MLP neurons of a small language model. Each row is named by its layer, matrix (down: output weights) and neuron, and shows model dimensions 16-79. Each number is 200 + 30 x the weight over its row's rms, rounded and kept within 0 to 999.
A block is one neuron, or neurons of one layer that tend to fire together. After each block is what it responds to, as a language model described it from the Wikipedia text at the highest values.

L5.down474,190,223,203,194,232,181,196,196,213,210,160,183,216,210,162,172,202,233,164,190,192,141,193,205,244,201,234,242,217,245,261,218,231,179,198,218,230,229,173,213,153,157,201,223,213,177,195,192,204,183,248,193,223,171,191,176,126,244,183,220,178,285,155,206
L5.down636,214,224,266,160,191,176,218,199,160,196,213,176,242,169,182,202,170,220,237,252,190,202,163,244,245,246,208,216,219,161,177,168,235,175,216,171,225,205,143,221,187,186,163,190,150,194,175,214,129,142,234,170,184,250,187,277,192,200,203,193,230,196,213,171
L5.down929,237,163,199,163,142,209,200,257,163,139,220,175,215,254,191,212,208,181,234,265,174,234,218,222,265,199,175,117,215,190,160,223,208,170,189,220,170,232,188,232,185,153,180,213,166,222,168,145,176,162,185,163,175,237,189,230,192,201,189,164,190,176,207,140
L5.down1055,222,203,213,205,177,177,232,204,149,143,213,197,178,155,206,141,145,198,245,294,185,177,210,226,230,221,186,198,231,194,159,215,183,158,202,241,182,211,189,214,178,164,204,239,166,193,222,149,186,194,181,196,192,196,156,225,178,162,199,164,232,204,250,171
Description: Final token of a verb, often a split piece, just before its object or particle, as in ac-company the album, take some, confron-ts Ivan.

L2.down337,218,240,171,189,168,198,219,178,239,197,180,231,144,214,222,213,193,222,201,198,256,198,276,187,181,232,228,162,209,226,199,243,158,240,181,188,229,228,161,163,248,171,203,139,199,205,206,236,177,147,256,192,229,177,240,140,179,191,170,161,198,176,180,192
L2.down657,208,222,187,196,212,212,233,205,171,192,188,230,201,221,148,226,165,176,200,225,216,222,215,205,208,158,219,190,161,253,202,185,169,262,227,193,202,130,165,202,179,222,185,206,169,220,197,239,161,268,229,169,250,266,218,183,174,249,161,226,202,218,244,212
Description: Apostrophe tokens right after a proper noun, mostly possessive 's in "Magritte's" or "Presley's"; weaker on stray mid-word pieces in titles.

L2.down449,246,197,218,190,212,251,218,144,250,179,190,165,189,221,191,165,210,226,211,169,151,194,162,181,218,198,209,169,157,228,235,257,199,175,176,202,179,201,165,243,199,181,194,195,177,210,174,227,196,199,215,236,200,221,193,154,165,157,195,161,188,196,235,256
L2.down718,208,236,242,194,254,236,175,224,211,214,198,243,190,228,122,198,226,224,224,190,238,176,212,180,193,220,234,187,203,212,223,201,203,233,198,156,238,205,181,233,245,173,230,222,220,209,194,222,130,175,136,174,187,160,198,189,201,236,155,179,187,268,201,219
Description: Blank cell tokens between pipe separators in wiki tables, such as spacer columns in football statistics, election-results party-colour cells and standings headers; more weakly, prepositions like in, under, by.

L2.down210,280,166,208,209,213,159,225,230,159,222,159,181,215,232,148,178,169,234,264,204,198,255,136,179,218,206,189,151,164,212,204,156,269,198,234,189,254,225,172,181,274,199,208,214,171,195,174,191,154,175,184,214,179,194,217,174,205,222,222,163,247,212,224,190
L2.down829,213,170,191,191,202,177,210,216,165,182,231,203,165,249,159,215,195,207,212,195,187,187,142,218,209,214,179,164,181,253,192,193,217,257,214,202,217,228,210,168,184,139,165,184,211,178,210,167,210,169,205,219,218,198,179,222,209,236,215,234,189,206,179,207
Description: Final piece of an action or event noun, often a -tion, -ition or -ment ending after "the" and before "of", such as abolition, depiction, resumption; also review, release, defeat.

L5.down490,192,193,250,146,211,196,214,213,207,150,202,181,205,205,220,223,195,184,212,227,221,256,186,207,246,209,200,123,237,218,156,229,223,215,206,129,193,198,221,185,248,190,164,175,206,187,204,217,229,150,145,219,179,178,298,171,171,176,203,203,237,222,219,190
L5.down836,222,248,198,198,180,193,204,205,222,230,152,195,177,191,213,220,224,243,201,170,200,240,199,214,235,201,231,171,205,217,183,202,203,228,205,184,161,212,220,216,204,214,220,246,184,183,200,220,224,189,194,239,179,188,226,187,183,210,170,233,165,142,253,195
L5.down872,202,151,241,195,189,165,221,182,192,214,239,207,173,232,178,193,210,171,218,213,173,225,240,244,189,229,165,153,210,183,148,227,123,185,177,217,196,278,139,236,222,143,257,216,194,194,192,182,197,226,196,188,197,179,243,188,196,179,163,174,175,181,169,158
L5.down993,225,187,197,146,166,224,231,174,219,229,169,233,177,288,160,210,179,189,214,202,206,214,162,207,248,149,173,182,167,160,170,204,222,229,182,207,185,146,174,237,157,209,194,227,192,188,194,182,225,143,220,202,192,250,217,134,227,223,187,199,241,165,178,153
Description: Final token of abstract nouns or nominalizations that take a prepositional complement, e.g. hopes for, success of, concerns over, determination to.

L4.down282,181,191,217,230,243,195,213,204,258,189,189,225,190,234,164,212,199,224,182,242,196,138,211,246,223,215,200,215,212,210,164,239,206,196,141,165,208,153,202,204,206,206,208,213,172,218,208,206,258,216,152,176,190,206,149,227,186,194,220,187,158,229,246,148
L4.down413,199,214,181,210,151,194,172,199,237,195,241,194,205,148,191,232,230,163,222,193,209,200,200,209,230,188,161,234,177,208,201,244,199,136,194,213,246,207,273,190,213,215,212,248,191,227,210,159,178,212,208,192,186,194,146,202,174,228,249,241,229,196,163,238
L4.down482,223,199,165,180,93,214,150,159,182,210,222,197,215,122,258,223,184,254,154,182,211,202,167,203,180,176,223,198,186,234,236,188,176,230,220,207,218,227,202,199,187,190,180,179,180,210,165,192,225,171,145,155,190,196,191,234,201,207,208,177,184,191,219,199
L4.down631,196,151,206,215,168,222,201,222,202,144,172,166,181,153,207,189,176,213,156,279,231,231,219,206,265,206,154,232,183,207,217,194,211,183,232,227,214,215,205,181,129,222,195,197,232,212,197,192,196,211,211,178,204,241,149,204,142,161,206,245,195,187,202,174
L4.down855,247,200,177,194,197,175,226,259,206,181,204,169,150,203,153,220,187,184,180,240,154,224,181,227,232,217,151,258,220,162,162,164,221,145,195,211,193,253,167,213,166,123,204,220,268,243,198,120,183,190,175,147,175,242,214,235,179,167,246,171,227,171,158,190
L4.down971,186,225,216,233,151,183,135,209,189,211,272,201,223,143,191,221,201,184,226,232,186,249,195,244,187,176,185,253,198,204,209,182,176,170,168,200,129,225,174,222,203,170,212,269,191,191,191,167,188,215,212,189,189,237,186,245,195,177,208,198,230,177,210,234
L4.down1003,213,190,160,172,225,199,175,186,163,203,247,220,241,230,242,245,166,210,249,150,220,182,213,197,214,255,207,225,173,146,185,188,172,244,190,144,223,223,222,184,111,184,194,182,182,184,174,159,215,173,165,220,161,209,190,155,193,194,244,222,210,263,152,219
L4.down1064,252,158,139,183,142,169,166,227,251,182,220,250,216,184,233,128,210,194,214,230,215,190,192,224,231,189,183,198,207,173,228,171,195,209,208,216,203,221,154,215,227,200,169,158,248,212,210,223,179,228,233,202,284,203,204,207,187,226,201,170,178,229,163,156
Description: Prepositions and transitive verbs right before their noun-phrase object, usually "the", as in one of the, crossed the, along the, began to follow.

L2.down77,186,235,213,224,204,191,172,179,184,222,178,223,198,199,207,223,247,199,173,172,217,199,198,189,250,238,228,272,210,211,215,221,171,161,256,228,148,221,241,149,180,186,225,199,205,231,145,200,149,141,252,207,198,212,221,212,227,198,148,226,174,277,213,246
L2.down362,181,198,206,200,168,182,157,191,167,205,205,199,161,242,197,207,211,218,138,210,252,199,234,197,220,171,229,239,208,191,218,220,180,175,240,227,189,221,153,166,203,216,238,244,206,215,157,228,203,132,239,202,165,196,221,217,180,248,173,183,276,244,201,160
Description: Tokens inside critical-reception material: Critical/Reception headings, review-score table separators (8/10, |), score phrases (out of), verbs like praised; also decimal points in table numbers.

L4.down34,219,200,187,169,243,180,188,173,221,209,145,202,229,230,186,237,139,218,175,205,195,184,187,216,245,211,258,249,222,161,167,214,246,201,190,243,174,192,180,179,219,174,193,175,181,172,194,205,203,126,203,200,161,250,223,190,197,257,147,243,213,196,269,163
L4.down152,247,198,145,191,157,233,192,191,245,274,208,210,215,166,207,224,195,202,174,182,153,216,160,172,169,197,200,247,198,216,257,236,230,193,198,219,169,163,225,192,202,197,208,207,278,182,164,246,209,175,194,191,203,162,215,177,132,184,205,221,182,173,181,194
L4.down330,164,174,233,147,222,205,188,162,222,185,185,165,205,164,238,270,173,237,168,177,201,219,195,255,192,157,173,229,200,164,167,214,188,167,210,231,152,197,234,176,193,211,171,177,213,175,206,171,211,183,227,179,160,219,176,168,160,205,149,188,171,233,237,184
L4.down391,233,212,144,213,184,197,208,159,207,211,209,199,231,258,226,235,151,168,144,162,182,225,186,165,238,218,174,200,199,198,226,236,189,242,165,221,179,198,222,216,183,234,171,190,227,199,200,208,172,171,207,191,209,226,223,199,213,234,187,183,207,207,204,227
L4.down508,206,241,220,181,202,193,150,203,218,200,200,201,183,202,164,193,221,208,176,231,190,161,216,252,183,253,198,203,183,157,153,253,135,168,145,271,194,244,220,250,188,186,226,194,199,264,210,192,188,187,207,174,199,191,244,201,231,177,183,239,196,176,193,161
L4.down1079,225,199,133,208,126,214,188,184,163,200,176,167,176,192,199,194,201,252,183,199,175,183,156,212,240,231,240,208,201,191,252,193,170,245,182,166,152,155,268,182,186,218,242,183,187,164,215,167,169,182,249,296,243,203,222,149,210,258,239,196,197,208,212,190
L4.down1093,220,159,210,180,169,185,184,245,163,172,237,173,187,205,222,242,187,180,236,243,193,246,229,239,201,248,174,150,211,195,153,183,153,181,195,186,164,224,207,194,227,226,223,236,214,236,199,119,183,146,211,157,220,228,154,258,177,189,194,173,210,245,200,165
L4.down1137,189,228,179,207,188,199,212,140,203,146,226,201,193,194,194,176,197,226,215,173,196,221,186,211,207,195,199,233,227,230,214,184,218,225,198,161,212,179,160,175,210,224,150,187,170,162,223,204,262,222,178,246,176,203,210,153,260,255,220,218,200,245,237,180
Description: Final piece of a noun, often a suffix like -ation, -ence, -ment or plural -s, usually right before of, to, in or for, e.g. recommendations for, reverence to, finances had.

L4.down4,205,188,189,224,222,171,176,164,214,209,173,236,133,198,156,207,196,228,172,165,256,202,142,208,188,189,265,192,235,251,263,228,237,222,209,190,170,217,249,206,165,172,163,182,185,204,155,195,230,208,200,194,229,199,208,204,193,203,204,208,181,251,172,255
L4.down231,228,248,207,263,199,191,207,204,226,162,204,161,215,212,194,141,165,261,257,188,141,160,190,199,232,190,215,234,258,226,171,219,248,173,177,179,238,153,234,170,177,204,203,232,191,210,192,191,232,239,275,204,268,215,221,231,212,249,228,173,196,195,218,180
L4.down302,218,245,226,227,180,222,165,198,245,250,160,179,179,202,156,213,199,168,258,201,232,185,222,147,159,206,193,208,223,190,218,202,178,155,228,187,224,226,220,215,202,226,191,198,170,243,225,230,205,234,188,191,139,187,191,254,204,178,260,178,196,225,140,213
L4.down525,148,240,265,189,191,223,200,180,203,211,227,168,218,226,217,206,224,238,171,228,212,268,233,216,192,150,265,177,189,167,208,197,202,203,178,174,155,132,195,179,232,234,206,188,261,233,209,184,195,170,195,197,173,205,184,216,184,187,202,172,224,208,166,164
L4.down878,220,250,178,204,209,183,209,167,148,204,173,226,154,205,221,189,226,233,161,171,190,210,230,174,166,210,265,174,236,165,195,186,194,170,165,209,178,165,179,224,214,227,245,166,195,214,221,201,208,240,175,183,196,156,211,199,188,183,166,153,167,246,164,230
L4.down908,190,224,169,133,188,217,208,174,211,246,184,234,218,236,226,176,142,259,170,172,213,168,212,250,168,198,179,231,239,183,187,215,192,231,143,172,142,200,188,184,214,167,137,201,171,211,164,153,174,173,212,205,150,150,169,146,215,187,169,228,143,232,193,237
L4.down966,176,166,224,147,188,197,201,162,224,219,198,169,176,180,266,201,189,221,146,203,197,225,172,155,203,214,170,215,223,208,243,154,245,198,263,203,170,178,186,232,169,214,169,172,210,160,223,165,163,184,123,174,214,272,221,187,171,221,185,166,177,205,210,247
L4.down1047,194,213,137,166,215,193,253,228,168,184,221,223,215,203,142,199,190,209,205,193,210,207,205,161,185,183,239,171,252,222,215,155,231,194,203,262,209,218,196,204,139,218,230,162,263,217,225,167,170,233,219,241,176,236,234,226,162,174,230,190,213,185,171,184
Description: Subject pronouns opening a relative clause after a noun or which (which he held, a position she held), plus decimal points in table numbers (8.1, 12.6).

L5.down41,220,191,226,222,202,243,176,166,214,219,190,192,211,270,189,232,162,216,248,235,176,184,203,230,163,173,192,197,196,215,186,202,150,192,241,215,214,212,217,189,229,175,221,170,150,205,248,192,214,205,151,164,234,218,111,198,198,154,175,197,198,235,216,177
L5.down194,174,192,242,226,263,181,175,232,188,169,249,196,193,217,134,190,151,167,228,209,196,185,265,269,217,180,183,250,129,215,203,163,199,168,207,224,207,217,184,196,243,199,240,188,216,230,209,183,216,170,158,175,181,160,181,155,134,181,201,249,257,203,187,201
L5.down571,162,183,244,174,238,185,252,214,218,173,183,146,242,216,223,184,191,206,225,206,179,156,211,192,178,235,168,187,177,178,181,199,185,183,210,212,197,175,143,197,163,200,244,234,202,248,274,186,210,189,203,138,190,158,220,200,204,205,192,214,182,197,243,178
L5.down1006,225,160,235,196,214,186,133,273,224,227,223,218,207,226,189,198,150,256,188,195,238,177,237,138,200,213,200,223,203,217,203,155,210,203,175,196,197,174,209,213,170,173,173,188,200,281,292,239,172,231,200,160,127,166,236,200,182,203,193,199,208,170,215,187
Description: Function words (a, as, and, opening parenthesis, comma) just before a person's role, job or title in biographies and name lists, e.g. "was a delegate", "Suzuki (swimmer", "singer and musician".

L2.down189,181,136,222,146,200,177,242,219,246,223,211,166,192,172,173,147,187,179,252,253,238,187,243,198,222,231,189,258,221,168,150,213,193,174,212,225,183,213,183,148,176,209,181,217,223,248,181,176,185,191,200,144,217,188,195,236,165,160,207,171,213,166,231,177
L2.down805,222,245,161,200,227,227,212,203,186,151,221,225,222,193,224,249,204,176,177,184,154,177,206,169,194,168,169,177,168,246,242,198,181,177,154,203,217,145,258,251,172,155,212,172,204,190,243,232,196,279,186,159,224,265,198,176,209,168,196,243,194,207,186,167
Description: Main verbs, or their final word piece, right after a subject, relative pronoun, modal or "to", usually before an object: pretends, lost, dates, promote.

L5.down286,203,193,234,194,173,158,180,176,217,183,201,180,231,220,198,250,197,163,193,223,222,201,216,205,213,226,209,144,234,227,199,173,154,227,224,228,202,206,190,225,181,148,213,126,202,239,192,164,197,160,198,217,231,190,243,217,196,195,252,161,183,159,191,162
L5.down685,202,222,172,212,268,205,169,185,149,230,181,167,176,185,177,229,207,190,207,226,183,207,183,228,223,158,217,142,169,186,195,244,192,232,195,118,215,181,206,182,186,174,192,232,143,226,187,193,239,167,199,229,230,183,263,129,169,194,160,232,213,258,169,205
L5.down705,227,193,183,154,194,164,218,217,245,222,240,215,166,188,167,201,226,202,204,234,170,239,195,178,177,214,173,228,195,183,164,212,152,189,223,201,155,209,211,273,197,235,205,206,226,174,210,212,184,148,203,199,146,270,263,287,178,214,199,171,180,196,215,182
L5.down714,217,214,189,204,228,191,176,189,149,185,235,216,181,252,214,219,219,185,184,203,141,262,153,249,217,226,208,171,153,187,230,211,219,255,201,216,194,220,121,178,192,245,244,187,184,188,214,172,202,278,189,193,162,186,168,218,212,197,203,206,201,177,201,241
Description: The apostrophe of a possessive 's after names and nouns, e.g. Joanna's, father's, band's, Cuba's; also minute marks in sports scores.

L4.down40,214,183,160,195,203,199,264,190,235,236,205,231,163,178,188,191,201,219,250,242,171,206,221,259,253,238,174,199,191,198,165,214,181,188,186,208,206,189,163,230,177,195,198,180,201,174,173,205,191,222,213,222,198,189,256,196,198,167,148,213,187,193,196,172
L4.down62,188,210,222,218,190,189,273,263,194,238,154,155,186,215,174,195,181,176,157,236,176,198,206,180,162,151,157,157,259,218,211,148,155,183,206,208,178,231,161,185,144,192,224,168,227,202,192,261,141,190,146,226,202,227,207,215,191,248,237,160,213,215,183,172
L4.down204,224,192,202,228,205,154,164,255,190,240,198,203,190,213,183,236,167,181,156,251,220,215,196,183,224,213,218,163,226,187,171,158,210,200,226,231,159,202,209,214,167,216,207,164,210,136,182,158,203,200,215,223,191,218,197,140,213,164,188,185,198,229,229,151
L4.down388,218,138,238,216,155,142,226,226,190,138,227,167,150,215,223,211,185,227,238,251,160,233,212,211,219,220,199,214,172,178,144,206,250,145,197,201,192,211,221,170,240,221,182,216,201,182,186,191,152,140,248,200,176,199,218,212,191,176,152,241,195,177,201,213
L4.down629,180,175,204,220,213,177,231,189,190,204,235,193,184,214,156,201,190,207,192,222,193,233,192,211,234,212,173,236,235,230,220,215,241,187,239,206,206,198,273,203,287,187,216,150,215,202,194,174,157,160,146,178,189,186,243,171,209,182,185,134,179,220,233,241
L4.down683,237,233,172,194,251,204,196,199,224,205,187,229,235,188,206,197,225,257,130,194,196,244,218,193,127,219,196,152,223,284,145,183,202,197,203,205,165,200,203,193,171,170,205,228,150,216,241,241,207,168,213,172,223,186,208,175,202,195,165,210,214,249,218,213
L4.down814,245,226,218,212,241,224,143,211,192,234,224,223,167,120,212,220,253,176,216,171,234,185,188,211,156,197,182,196,117,205,210,168,138,291,190,182,222,220,199,191,206,188,165,175,222,232,167,206,216,209,274,202,185,134,223,218,223,215,191,181,227,187,196,201
L4.down915,139,172,227,179,196,169,190,167,169,247,217,221,204,183,196,236,196,207,165,266,171,254,211,195,226,157,169,269,220,174,191,208,164,168,247,201,166,230,268,173,179,180,209,194,223,194,221,224,173,164,224,193,152,192,245,194,181,227,214,255,204,199,247,241
Description: Apostrophes in possessives and contractions (Lucan's, can't), second digits of sports scores after an en dash (1–1), and "the" in fixed phrases (at the end).

L5.down164,169,236,226,164,216,215,233,187,187,204,219,192,213,172,170,163,209,217,165,252,227,175,210,155,182,182,192,137,207,143,207,229,214,204,210,203,258,181,171,235,215,199,244,193,221,212,174,193,196,204,231,192,203,188,220,202,163,179,175,224,194,231,159,203
L5.down860,235,207,247,194,186,213,211,143,218,170,202,170,157,240,209,173,182,157,209,216,221,174,221,187,196,213,205,194,249,159,227,180,216,184,249,195,167,198,225,163,221,186,245,192,181,201,189,193,143,256,166,192,186,198,211,243,214,161,187,212,216,198,217,198
L5.down983,199,233,179,244,232,237,214,227,187,181,231,186,175,190,212,186,197,201,248,177,237,160,167,231,247,160,249,231,152,155,172,181,221,195,191,196,155,173,158,149,180,214,208,231,268,201,201,211,191,181,196,238,140,295,161,230,201,179,194,168,213,212,221,212
L5.down1149,210,173,208,250,197,170,194,169,149,233,217,209,203,201,221,181,183,179,180,183,224,221,205,190,258,180,241,232,220,163,213,198,218,230,178,187,227,202,123,142,179,185,192,158,243,266,181,221,221,191,209,239,195,197,250,226,209,167,196,174,187,207,180,259
Description: Tokens in music-article chart and review text, mostly table pipes and peak-position numbers or rating sources, e.g. "peaked at", "No. 2", "| UK |".

L4.down32,191,214,158,225,201,167,226,159,161,189,191,189,224,228,197,182,197,175,217,225,162,198,201,182,231,236,265,146,171,149,247,177,196,180,226,177,205,220,184,242,177,187,255,131,126,153,223,181,168,206,230,181,201,176,196,197,220,179,179,178,234,215,251,206
L4.down85,175,177,229,199,187,160,215,188,254,195,208,192,182,204,207,176,178,224,180,166,183,205,213,213,162,242,190,221,208,226,196,189,210,223,232,232,171,197,172,146,223,261,168,189,194,170,249,192,182,215,131,222,241,178,205,219,174,131,220,160,192,247,219,221
L4.down92,213,225,180,216,223,182,160,188,168,234,168,194,225,156,171,195,219,199,228,148,207,230,172,198,191,198,184,179,202,152,192,182,196,258,193,207,155,201,230,200,227,184,147,240,198,213,157,184,171,148,190,249,212,255,206,193,239,208,181,161,231,212,203,196
L4.down410,171,213,257,179,232,256,212,178,229,226,197,211,192,231,129,195,197,216,217,241,250,166,213,173,218,193,236,154,152,203,233,200,221,224,218,191,157,153,214,231,170,177,258,200,241,226,183,236,215,161,145,206,210,115,175,210,212,192,216,247,207,217,186,223
L4.down480,234,252,181,182,219,204,177,180,197,210,235,188,243,205,152,203,205,204,243,211,224,197,169,250,158,236,156,176,214,266,193,180,217,191,195,147,165,212,203,221,176,204,197,205,250,217,220,147,180,240,185,170,256,169,238,219,216,239,83,216,221,171,213,209
L4.down758,180,199,195,209,296,202,235,200,189,158,188,232,193,177,227,178,157,222,218,218,160,207,172,234,163,237,178,171,168,183,218,204,207,229,177,193,201,281,241,212,199,187,227,224,213,186,188,169,239,187,203,194,157,198,173,225,242,220,249,219,130,202,180,231
L4.down1097,264,193,132,210,193,147,217,190,234,192,189,204,197,170,218,139,180,199,230,275,193,187,198,206,231,277,193,208,172,217,238,197,155,174,177,183,181,200,185,213,187,233,160,194,217,202,228,212,154,189,205,260,262,207,196,198,126,195,210,174,209,178,203,177
L4.down1115,240,260,238,169,287,194,152,204,224,181,202,193,240,232,200,213,143,235,209,200,176,215,196,209,138,174,191,214,169,204,221,235,166,201,206,187,192,145,185,156,171,184,202,214,241,186,187,228,193,278,211,236,219,230,122,220,189,123,200,154,229,186,215,235
Description: The final token of a publication or source name in reception or attribution text, such as Sports Illustrated, Trouser Press, Personnel Journal. It also fires on trailing digits of numbers in tables and coordinates.

L4.down199,192,218,201,190,190,183,212,260,212,217,231,194,190,202,196,225,228,238,197,224,199,173,223,174,190,140,192,203,112,176,232,195,230,173,165,206,173,153,209,221,155,177,240,217,212,216,220,199,212,200,197,210,178,195,215,209,265,230,191,238,205,233,171,153
L4.down283,248,139,226,241,241,214,233,206,164,221,238,176,213,210,226,188,197,194,223,242,188,211,205,198,189,179,163,198,165,234,230,241,225,223,192,230,196,225,171,218,207,160,234,210,225,188,224,209,145,157,212,168,165,215,178,211,211,226,203,221,213,222,242,185
L4.down493,205,266,147,197,226,147,184,180,187,232,223,165,217,217,219,236,187,218,168,206,180,107,196,243,194,124,223,224,219,233,234,186,221,223,150,171,163,195,262,196,212,207,206,198,192,182,209,219,188,190,243,178,248,232,211,179,165,190,166,195,179,181,207,238
L4.down574,244,228,213,204,185,189,192,226,196,247,194,217,223,177,269,177,233,185,216,195,173,195,228,178,203,164,178,238,170,138,202,236,234,211,214,199,239,177,228,168,178,158,171,198,154,207,177,205,136,203,231,206,187,214,193,130,220,229,215,245,209,210,231,173
L4.down615,212,167,210,205,170,190,196,241,200,200,143,230,214,255,181,189,200,230,198,253,196,220,172,243,187,189,169,208,125,197,135,231,186,182,163,198,195,209,146,149,234,218,230,229,194,193,219,185,140,219,263,244,190,190,192,191,193,122,192,211,196,179,188,181
L4.down927,181,231,245,183,215,188,187,233,189,233,171,219,194,204,185,199,169,187,197,196,195,213,221,196,164,206,186,192,180,190,190,249,175,169,190,212,199,156,174,262,245,189,184,253,165,214,188,164,226,168,202,156,235,276,212,100,266,172,237,233,185,219,168,193
L4.down1076,173,224,165,180,195,229,180,289,174,210,203,227,182,212,225,229,184,200,209,159,136,189,262,180,169,141,209,185,171,210,214,159,217,230,181,209,212,164,177,197,177,171,187,187,180,246,208,164,186,195,233,236,153,204,188,202,154,224,170,236,224,160,214,164
L4.down1123,197,255,244,168,253,195,234,229,239,188,243,184,202,225,203,216,177,201,180,206,159,179,169,178,167,189,201,214,213,230,197,177,215,222,144,141,167,207,219,213,139,177,251,227,216,186,293,198,161,241,191,169,237,212,207,173,140,213,157,248,233,208,220,247
Description: Ordinals, superlatives and rank words, and hyphens inside compound modifiers, placed before a noun they describe, such as first, top, best, highest-rated.

L5.down489,165,235,227,198,191,168,186,196,166,227,215,186,213,180,211,191,216,194,173,192,204,181,274,204,208,209,257,157,128,142,171,203,265,215,205,189,174,202,154,205,209,223,209,172,141,151,148,231,176,220,178,187,223,243,180,174,194,254,207,229,146,200,261,235
L5.down492,188,234,169,190,191,194,179,200,195,244,250,195,220,184,238,178,232,243,187,218,238,206,206,213,177,157,194,169,198,226,184,160,209,249,241,246,194,179,235,190,195,232,194,210,188,208,172,212,176,160,221,210,213,150,213,169,183,158,199,170,235,177,205,178
L5.down628,152,216,158,194,238,209,205,240,215,232,224,184,247,189,185,187,200,171,192,204,282,218,165,210,188,194,253,196,193,238,204,183,221,246,223,213,226,121,192,237,232,198,151,130,240,193,211,191,184,163,176,183,163,271,193,234,206,207,191,158,211,203,196,202
L5.down667,176,257,143,214,217,175,208,163,227,196,201,213,186,194,198,170,217,168,195,208,206,228,170,176,202,231,163,195,258,202,199,172,239,212,238,199,177,153,186,194,146,241,168,134,218,192,204,163,160,167,167,264,228,228,204,227,197,212,265,195,207,215,173,192
Description: The last token before a line break, usually the full stop ending a Wikipedia paragraph (…law., …later.), also the closing == or === of section headings and table pipes.

L2.down289,209,165,173,246,172,201,167,209,242,213,259,184,213,285,243,246,178,190,242,129,186,174,163,221,191,182,192,222,204,255,227,225,204,187,194,257,208,175,179,233,173,183,185,220,179,205,226,178,193,218,244,238,220,165,179,170,234,191,171,218,175,191,148,198
L2.down643,222,215,178,245,181,209,240,174,242,233,182,191,243,182,178,245,212,172,210,220,168,225,257,191,196,159,187,190,234,234,197,216,197,131,224,248,198,211,179,175,221,191,195,174,171,217,177,172,217,191,200,188,193,175,183,204,220,197,243,197,165,156,120,206
Description: Personal pronouns like he, she, it, they that open a subordinate or relative clause, often after a noun or comma, e.g. "the things he needs".

L5.down21,221,168,215,181,164,229,233,232,203,202,193,204,225,235,266,177,191,222,173,204,183,206,222,196,209,223,182,162,218,200,247,218,210,173,237,246,236,169,196,217,163,193,209,205,202,193,164,141,152,190,234,216,159,207,219,165,214,180,201,243,183,155,216,212
L5.down237,211,170,220,204,165,243,220,196,166,207,198,200,227,203,270,206,190,192,158,224,168,266,194,180,162,230,144,235,231,190,219,199,173,210,152,188,190,184,201,185,191,202,195,233,195,167,191,240,182,213,172,175,191,221,179,221,262,187,182,192,198,148,126,229
L5.down348,226,205,164,245,197,214,224,173,205,231,235,248,222,194,244,131,180,196,179,181,231,172,195,207,247,174,200,170,190,198,196,208,152,200,219,272,230,154,215,170,160,210,145,242,217,127,202,227,228,197,217,189,204,157,181,196,162,213,197,219,231,165,257,162
L5.down961,225,186,174,199,175,224,160,141,223,203,202,214,236,206,173,191,193,195,215,176,178,191,181,190,206,198,223,195,245,128,246,206,197,181,200,227,197,216,175,243,162,214,248,206,200,224,235,154,191,222,223,226,211,224,167,215,159,185,221,183,188,230,183,235
Description: Blank space tokens forming empty cells between pipes in Wikipedia tables such as election results, sports standings and filmographies, plus dash placeholders.

L4.down13,263,278,165,194,161,199,207,197,166,199,233,167,168,173,209,210,214,205,204,157,180,234,210,200,214,218,192,176,171,211,178,222,181,251,164,223,200,238,162,165,163,205,191,197,149,197,224,160,242,189,219,193,187,215,216,185,250,141,174,194,158,227,232,199
L4.down329,213,168,212,186,239,200,184,228,269,222,201,212,192,187,228,215,227,183,217,227,157,170,157,160,212,229,165,192,205,140,179,176,251,217,168,138,159,148,183,207,206,175,205,150,232,178,212,146,250,164,228,245,123,209,189,162,193,174,221,186,210,204,183,189
L4.down524,178,228,242,188,198,224,273,217,203,189,170,136,211,198,185,202,216,202,213,210,178,190,217,188,220,194,142,213,277,179,277,196,186,181,205,207,191,178,179,218,211,175,190,214,195,189,188,215,237,200,216,165,165,173,236,210,184,201,186,249,216,187,255,192
L4.down530,201,217,174,177,166,193,193,183,143,202,208,178,172,184,222,181,238,150,237,152,151,179,228,192,191,207,163,195,210,226,237,202,229,154,206,205,159,197,209,169,160,212,225,169,174,190,183,167,244,226,205,265,200,198,215,201,192,282,191,169,189,219,190,186
L4.down564,158,157,206,191,203,156,220,205,169,187,154,196,207,188,205,194,173,199,205,164,233,211,196,182,165,208,183,213,203,224,235,243,198,168,216,219,205,251,218,199,174,222,201,147,189,132,155,207,168,202,210,203,199,178,201,159,192,239,173,182,214,167,213,264
L4.down674,221,222,240,190,207,232,182,201,195,199,206,147,204,180,149,207,184,240,287,174,171,241,243,143,217,158,220,147,207,218,194,279,220,154,227,189,226,203,241,179,151,193,179,210,203,239,176,199,245,204,195,216,226,212,192,196,192,88,182,226,238,232,259,238
L4.down965,203,236,165,215,185,173,186,181,160,219,236,193,213,223,207,220,191,192,191,195,187,219,195,221,221,232,184,258,167,235,238,238,169,259,172,184,280,224,190,225,202,204,188,204,204,192,224,187,109,149,164,176,198,180,177,203,168,199,178,228,137,209,238,204
L4.down1061,171,170,206,196,162,207,209,206,201,190,196,173,134,179,249,138,191,191,234,175,166,180,268,197,232,146,190,188,199,215,207,186,258,167,204,179,241,216,209,152,156,243,175,166,162,187,223,220,199,211,207,207,224,232,169,174,250,188,222,225,258,171,173,253
Description: Mostly the blank space filling an empty cell between pipes in Wikipedia tables; more weakly, negation or quantity words like not, no, never, without.

L2.down478,205,234,212,174,215,211,167,250,170,208,275,203,251,214,183,215,188,157,165,227,230,147,233,221,174,191,203,164,152,243,224,185,208,226,183,189,207,192,195,221,158,186,184,191,224,204,245,227,191,248,207,194,204,226,181,194,211,186,218,217,216,203,253,187
L2.down1141,226,216,207,247,185,205,178,233,117,211,236,192,215,222,150,198,204,177,199,200,253,147,250,241,183,186,164,178,232,222,185,153,232,186,161,183,217,188,179,230,173,173,229,199,235,188,237,230,186,228,197,203,201,224,199,217,241,172,223,188,199,205,235,232
Description: Final pieces of adjectives or participles placed before a noun, often after a hyphen or "most", as in highest-rated, faith-based, sophisticated.